{
  "num_key_value_heads": 5,
  "norm": "rmsnorm",
  "norm_place": "peri",
  "positions": "rope",
  "qk_norm": false,
  "extras": ["capped logits"],
  "learning_rate": 0.00753,
  "lr_mult_o": 2.0,
  "lr_mult_down": 1.5,
  "schedule": "cos",
  "doc_mask": true,
  "train_tokens": 894400000
}
MLP neurons of a small language model. Each row is named by its layer, matrix (gate and up: input weights; down: output weights) and neuron, and shows model dimensions 320-415. Each number is 128 + 32 x the weight over its row's rms, rounded and kept within 0 to 255. A neuron's up and down rows have the sign that makes its largest values positive.
After each neuron's rows, "fires on" lists the tokens most often at its 100 highest values on Wikipedia text that the model never trained on. A number after a token or word is its count.

L2.gate725 [161 127  96 147 105 101 108 147 110 150 112 122 153 202 151 121  87 128  92 134 183  72 126 166 182 185 141 131 114 122 148  87 139 181 102  90 145 111 149 146  93  99  95 118 111 124 145 107 143  77 170 129 120 123 100 146 107  69 146  99 187  76 178 170  99 117 111 169 115  93 162  92 198 115 161 162 115 167 134 147 152 105 151 196 154 165 155 142 131  99  72 126 176  96 135 138]
L2.up725 [138 118 140  90 132 128 126 117  85 143  99 127 128 177 145 109 159 131 121 164 115 165 124  84 132 145 147 173 135 177  67 138  80 145 131  86 162  96 121 138 139  68  76  80 151 162 113  79 135 164 142 104 156 102 146  79 146  39 109  94 105  94 116  70 141 146 118 138 141  48 129 127 174 122 200  98 178 148  93 118  97  89  67 123 161 155 135  79 120 116  87 140 118  58  98 144]
L2.down725 [106 102 172  97 112 125 133 117 127 135 178  68 100 102 120 145  92 112  71 114 169 112 101 105 140  96 161 141 135 121 157 190 110 158 160 138 109 141 109 114 154 226  99 113 164 147  83 126 157  95 154 144  61 104 129 115 196 153 146 146  93 132 120 123 171 123 113 129  82 129 134 127 111  95  68 112  99 142 182 149  70 123 134 100 119 100  63 145 134 106 113 220 114  64  98 114]
fires on: " |" 42, ":" 9, "ley" 6, "gan" 4, "," 4

L2.gate609 [124 127 136 117  63 125  65 126 101 139 134  95 137 141 155 162 104 124 150 146 158 122 141 108 154 144 171  86 122  87 129  98  57 144  89  91 148 186 208 115 163 143 150 122 118 119 136 128  47 142 212 130 124 135 137 157  85 144 107 107 130 169 119  60 135 134 188 123 109  76  92 115 165 168 100 151 158 139 145 164 142 123  44 115  90  93 149 140 117 110 156 113  97 144 176  97]
L2.up609 [ 89 143 147 156 119 117 103 119  93 125 173 122 140 124 126 174 119 145 119 112 216 122 149 168 128 135 108 174  95 153  97 122  69 135 102 113 151  86 184 153 181 152  75  97 102 157  98 101  77 119 156 138 123 118  76 187 124 141  58 178 135 168 159  90  82 122 175 171 112  96 131 129 196 127 125 115 115 188 127 165  72  27 173 125  78 112 114 136  76 160 102 128  91  65 125  98]
L2.down609 [164 108 141 154 104 126 140 108 173 111 139 119 137 115  94 102  94 136 105 122  77 103 118 130 115 112 131 129  83 162 136 148 187 167 129 161 127 102  70 173 111  68 160 207  98 137 182 197 135 147  64 123 121  67 144 125 165 106 143  98 156  76 114 174 108 177  67 164 160 140 159 137  83 164 118 143 132 103 145  52 123 148 201 137 149 119 153  95  83 118  94 147 136 181  86 140]
fires on: " Me" 18, "We" 8, " We" 8, "Me" 8, " me" 6, " Spe" 6

L2.gate462 [195 105 181 155 189  98 102 129 144  87 116 150  85 103  88  81 163  85  66 130 101  85 133 145 169  82 108 126 117 120 187 173 136 108 145 133 130  93  71 134 122 140  79 103  74 117 115  93 132 156 119 168 160 109 147 106 231  78 129 144 124 112 129  99  67  82 190 124 123 116 117 179 159 139 162 120 102 169  96  98 134 112  92 150  95  83  74 139 141 121 141 160 131 103  99  88]
L2.up462 [123 136  67 167 190 119  98 160 156  74 168 167 107 179 166 121 198 107 102 171  80  97 138 133  94 101 120  82 105  99 130 135 119 106 144 177 171  95 135 103  59  94 136 111 129 165 105 122 154 120 145 143 153 104 165  99 136 127 132 175 140 109 131 154  54  94 199 115 122 119 120 134 129  91 139 137 122 141 116 183  89  98 148  99 117  88  89 134 164 100 141 115 128 164 142 169]
L2.down462 [ 63 143 157  85 106 141 149 107 133 132 168  77 131  92 118 118  76 190 126  81 113 191 109  69 105  81 144 137 137 128  78 158 116 189  90 126 144  62 138 138 124 147  71 144 171  91 118 170  82 108 118 206 106 111  56 149 140 121 125 124 120  88 146 168 177 148  90 131 121  75 133 102 115 145 162 127 174 108  96 128 115 177 116  84 159 165 133 154 109 144 129 159  90 140 125 100]
fires on: "A" 20, " Bas" 13, "×" 13, " Sal" 8, "te" 6, "ele" 5

L2.gate503 [173 141 136 108  70 123 167 118  97 135 128 151 130  91 163 128 120 167 126 100 180 120 152 158  89 112 145 131 157 147 109  55 144  70 103 137  95 133  94 117 122 176 141 135 118 139 120 144 100 129 149 111  92 116  61 117  85 136 110 152 104 131  72 145 134  63  95 102 133  93 130  99 171  68 108 108 139 100 206 114 191 117 148 101 137 169 179 126  74 120 137  96 109 108 144 143]
L2.up503 [182  70 137 141 117  63 142 154 128 148 124 109  67 133 140 211 145 137 127 104 109 148 130 101 139 131 141 183  43 107  40  95 122  80  92 168 168 127 162  65 127 148 150 138 125 162 143 128 147 167 123 124 145 109 123 155 121 146 108 130 131 116 103  63 119 107 115 113 119 118  99 117  99  97 148 159 142 141 142 104 136 108 130 167 147 132 115 123 109 129 212 171 141 108 164 152]
L2.down503 [ 71 162 118 135 135 144  56 101 104 131 106 151 166 148  90  78  90 102 131 132 123  92 153 121 118 152 105  84 199 158 157 139 157 149 144  96 101 125 111 192 121 106 100 118 134 118 164 128 130  56 139 136 116 121 173  85 121  40 172 188 163 128 166 146 152 140 143 155 121 133 120 162 155 154  94 149  76 105  82 134  82 114 118 116 105 134 116 124 126 151  48 148  55 132 114  86]
fires on: " O" 42, " Company" 10, " o" 9, " su" 6, " House" 5, " Commission" 5

L2.gate362 [ 67 122 154 159  72 116 142  86 131 129 127 157 120  82 121 103  98 210 127  92  95 146 103 123 145 154 150 119 134 199 134 109 101  56 129 106 117  76 129 107 133 109 135 127 127 147  36  92 105 123 157 113 163 146 181 116 144  63 202 163 104 131 108 144 121 123 162  96  88 134 137 198 154 165  95  77 144 143 123 113 171 179 149  95 181 119 116 160  79 136 133 139 151 139 126  74]
L2.up362 [138 137 120  95  98 120 134 118  89 179 127  62 154 125 149  78 104 116 109  77 140 109 129 191  77 135 129 122 101 145  77 129 189 105  43 125  39 127 115 120 124 143 128 157  99 139 141 112 179 165 117 111 142 125 118 137 145 128 145 179 118 155 118 164 105 103 167 112 149  98 122 199 145 121  89  92 141 108 124 180 108 110 116 151 157 236 134 101 136 110 153 124 148 138 155 127]
L2.down362 [137 159 130 131  86 159 156 187  82  53  99  95 132 131 123 169 120 162 104 140 109 146 136 127 153  91 124 149 123 119 138 101 132 176 130 210 164 189 120 118 104  90  89 202 142 169 109  98 143 142 130 112 106  60 156 126 116 142 165 128 107 146 181 147 123 108 151  78 122 176 206 173  66 132 116 168  94 180 137 116 166  85 122  97 137  92 146  99 106 168 149 108 122  89  73 158]
fires on: "ly" 17, " very" 10, " and" 8, "y" 6, "ally" 5, " particular" 5

L2.gate67 [130 143 136 127  63 133 115 178  96 149  88 162  97 195 165 171 104 198 107 158 123 141  77 110 151 140 138 139 162 122 125 126  80 103 128 131 132 129 110 104 102 102 142 148 195 119 124 182 155 101  92 170 156  94  74 123 133  87 127 134 161 126 173 157  92 132  91 133 131 105 194 142 138 150 177 115  60  93 157 143 157 133 144 115 131 104 102 130 136  66 155 118 151 145  87 165]
L2.up67 [101 151 194 204  82 103 102 198 110 114 136 150 117 146 129 118  75 146 110 138 136 103  71 136 180 158 115 133 201  94 142 128  15 111 143 141 110 117 120 124 109 103 129 133 183  93 165 147 110  59 197 129 155  88 111 143 132  97 123 114 117 146 120 125  70 143 110  74  74  58  91 169 141 133 121 183 123 121 194 151 141 109 147 119  96 160 113 102 144  83 113  92 149 122  98  83]
L2.down67 [122 175 139 113 163 135 153 111 138 141 156  98 145  59  61  66 143  23 132  81 137  45 142 126 130 110 154 177 111 161 133 109 154 158 157 140 122 129 135 149 129 115 139 118  39 159 118 107 109 186 172 147 104 165 120  97  70 222  95  86  95 138  27 108 127 110 125 158 188 109 119  88  64  98 118 126 119 134 155 106 119 168 114 108 132 150 179 105 129 176  89  78  86  52 123  95]
fires on: " 100" 29, "5" 13, " 135" 7, " 80" 6, "8" 4, " American" 4

L2.gate1111 [155 133 132  69 151 155  84 124 153  79 184 182 162 112 118 116 111  83 134 111 137 122  75 129 183 153 148 137  81  84 137 196  81 105 169  79 140 120 113 137 174 106 118 122 133 132  97 133 138 100 117 115  85 102 136  87  94 150 134 146 150 147 115  73  98 151 102 124 108 121  81 116 123  94  91 113  78 164 168 161 136 107 127  68 127 175 149 128 120 144  91 202 150 140  83 136]
L2.up1111 [157 126 113  83 151 152 110 136  78  80 138 137 136 136 128 170 200 133 101 152 162 116 141 142 152 124 170 109 143  87 143 161 140 131 202 141 144  85 123 106 137 119 156 118 167 170  98 110 154 126 107 129 125  88 129 116  90 107 139 146 125 110 161 112 107 120 139 104 119 168 101 149 130 160 134 174 126 155 143 164 126 153 109  41  74 132  93 158 119 145 117 142 150 119  65  73]
L2.down1111 [ 94  92 124 153 133 131  96  76 149 137 124 116 143 114  65 117 185 163 142 114 170 123 142  98 132 148 118 158 193 121 138 116 162 138  83 123  82  99 120  91 145 154 148 111 149  68 125 113  97 111  99 161 128 138 142 189  89 118 120 127 108 177 168 149 188 167 138  98 156 153 108  84  82 176 117  96 166  49 193  85 110 133 190 170 141  96  56 112 110 111 161  98 151 116 116 149]
fires on: " and" 63, " =" 5, " or" 5, "s" 5, "," 5

L2.gate336 [112 151 159 116 134  70  98 169 129 128 117  74 126 133 136 177 135 129 117 106 140 114  94 124 171 147 157 111 160  75 133  89 131 175 124 127 115 175 105  66  99 142 146 108 110  88 122 147 117 114 135 143 143 104 165 112 114  94 135 136 198 144 125 209 152 109 123 132  84 135 142 108 131 154 118 148  82 119  71  94 173 175 176  92 134 142 132  93 161  85 170  87 174 124 106 130]
L2.up336 [131 130  97 163 109  99 174 111 153 160  98  88 145 130 121 144 135  97 105 145 131 109 106 152 159 148 206  65 100 124  81 148 142 201 120 108 105  94  45 148  82 102 109  97  83 119  93 104 122 105 126 109 154 172 156 102 136 120 162 113 133 114  90 155 147 145 144 101 156 136 106  63 142 151 130  87 120 129 111  97 162 140 124 117 165 150 103 193 132 118 123 154  92 102 130 178]
L2.down336 [126 115 144 117 108 135 135 166 137 143 193 111 170 120 171 156  96 153 112 154 114 163 139 142 163 134 123 147 122 140 124 122 134 144  93 151 145 109 103 119  95 144 131 119 158 131 136 130  89 106 120 142 133 136 105 121 117 149 152 125 210 114  81  84 112 124  66 103 169 100 102 122 137  73 184 135  44 130 125 172 129 144 115 133 144 129 114 159 102 120  94 153 133 122 150 158]
fires on: "=" 46, " Racing" 17, "American" 5, ":" 5, " |" 5, " District" 4

L2.gate262 [142 131  99 165 123 131 181 119 162 154 117 140  87 116 124 154 111  92 148 102  59 141 124 100 108 112 133 110  92 120 121 128 131 133 101  70 165 110 127 140 170 104  79 173 165 112 114 160 137  81  88 121  96 145 122 122 116 165 143 126 142 129 161  84 143 137 209 158 136 119 112 118  77 137 135 163 174 118 162  88 162 116 163 153 137 130  94 111 132  81  87 168 137 156  61 136]
L2.up262 [ 77 104 126 156 111 182 127  82 187 125 140 194 118 113 162 177  78 101 184 118 170 109 158 195 142 105 121 115  34  82 144 155 157 133  82  93 121 135  88  54 126 197 123  92 132 164 193 161 130 119 136 118  81 125 128 124 175 155 122 114 128 182 134 130 107 128 137 136 107 102  98  93 135 134 123 144 122 145 132 131 144  79 136 117  70 174 174 180 102 109 121 122  57 126 168 111]
L2.down262 [126 177 104 200 120 120 174 175  76 117 120 146 109 153 148 123 130  66 113 113  77 139 112  55 170 130 108 118 137 156  90 121 145 148 157 140 129 145 178 150 143 156 153 129 151  52 101 109  64 107 127 132 115  99 128 150 161 127 101 154 128 100 136 139 167 164 123 120 130 182 141 169 132 134 122 101 155 131 138 155 104 184 149 111 131  52 115  60 111  66 101 171 137 148 166 148]
fires on: "|" 20, " [" 19, " their" 8, " un" 8, " medal" 5

L2.gate869 [121 163 105 138 119 141 118 122 136 149  93 150 117  79  97 130 113 114 161  93 143 142 148  73 105 132 141 140 117 129 113 156 149 148 142  95  93 106 176 141 161 129  57  78 116 190 101 132  89 115  78  82  79 127 139  78 112  88 137  83 163 134 115 100 109 149 138  89 121 146  68 179 118 124 151 148 171 106 164 110 165 160 107 138 162  79  45 107 153 103 122 123 118 166 117 187]
L2.up869 [141 148 129 151 132 133 176 162 104  71  93 110  84 120 117  77  77 107 129 110 160 197 120 124 124 169  76 213  71 100 151 136 167 105 126 199  73 112 105 168 149 118 139 140 147 146  97  95 174 122 113 157 153 124  80 174 160 132 247 114  90 143 124 203 116 146 155 134 117 126 141 166 135 173 184 157  76 144  94 102  78 143  88 122  90 158 117 111 122 134 116 104 110 112 116 146]
L2.down869 [108 119 126 132 131 140 160 116 133 142 152 161 105 108 154 184 107 137 152 110 104  86 150 148 119  84 152 102 144 147 138 122  99 119 102 134 186 141 144  78 117 162  68 102 100  50 193 167 109 158 191  98 124 148 218 118 136  98  24 149  72 126 149  98 158 200 140 103 158 148 188 106  94  58  99 112  94  94 143 107 185  75 172 152 125  89 120 143  80 111 113 187 121 143 122 125]
fires on: " that" 40, " them" 22, " 1" 11, "a" 9, "ha" 7, " in" 7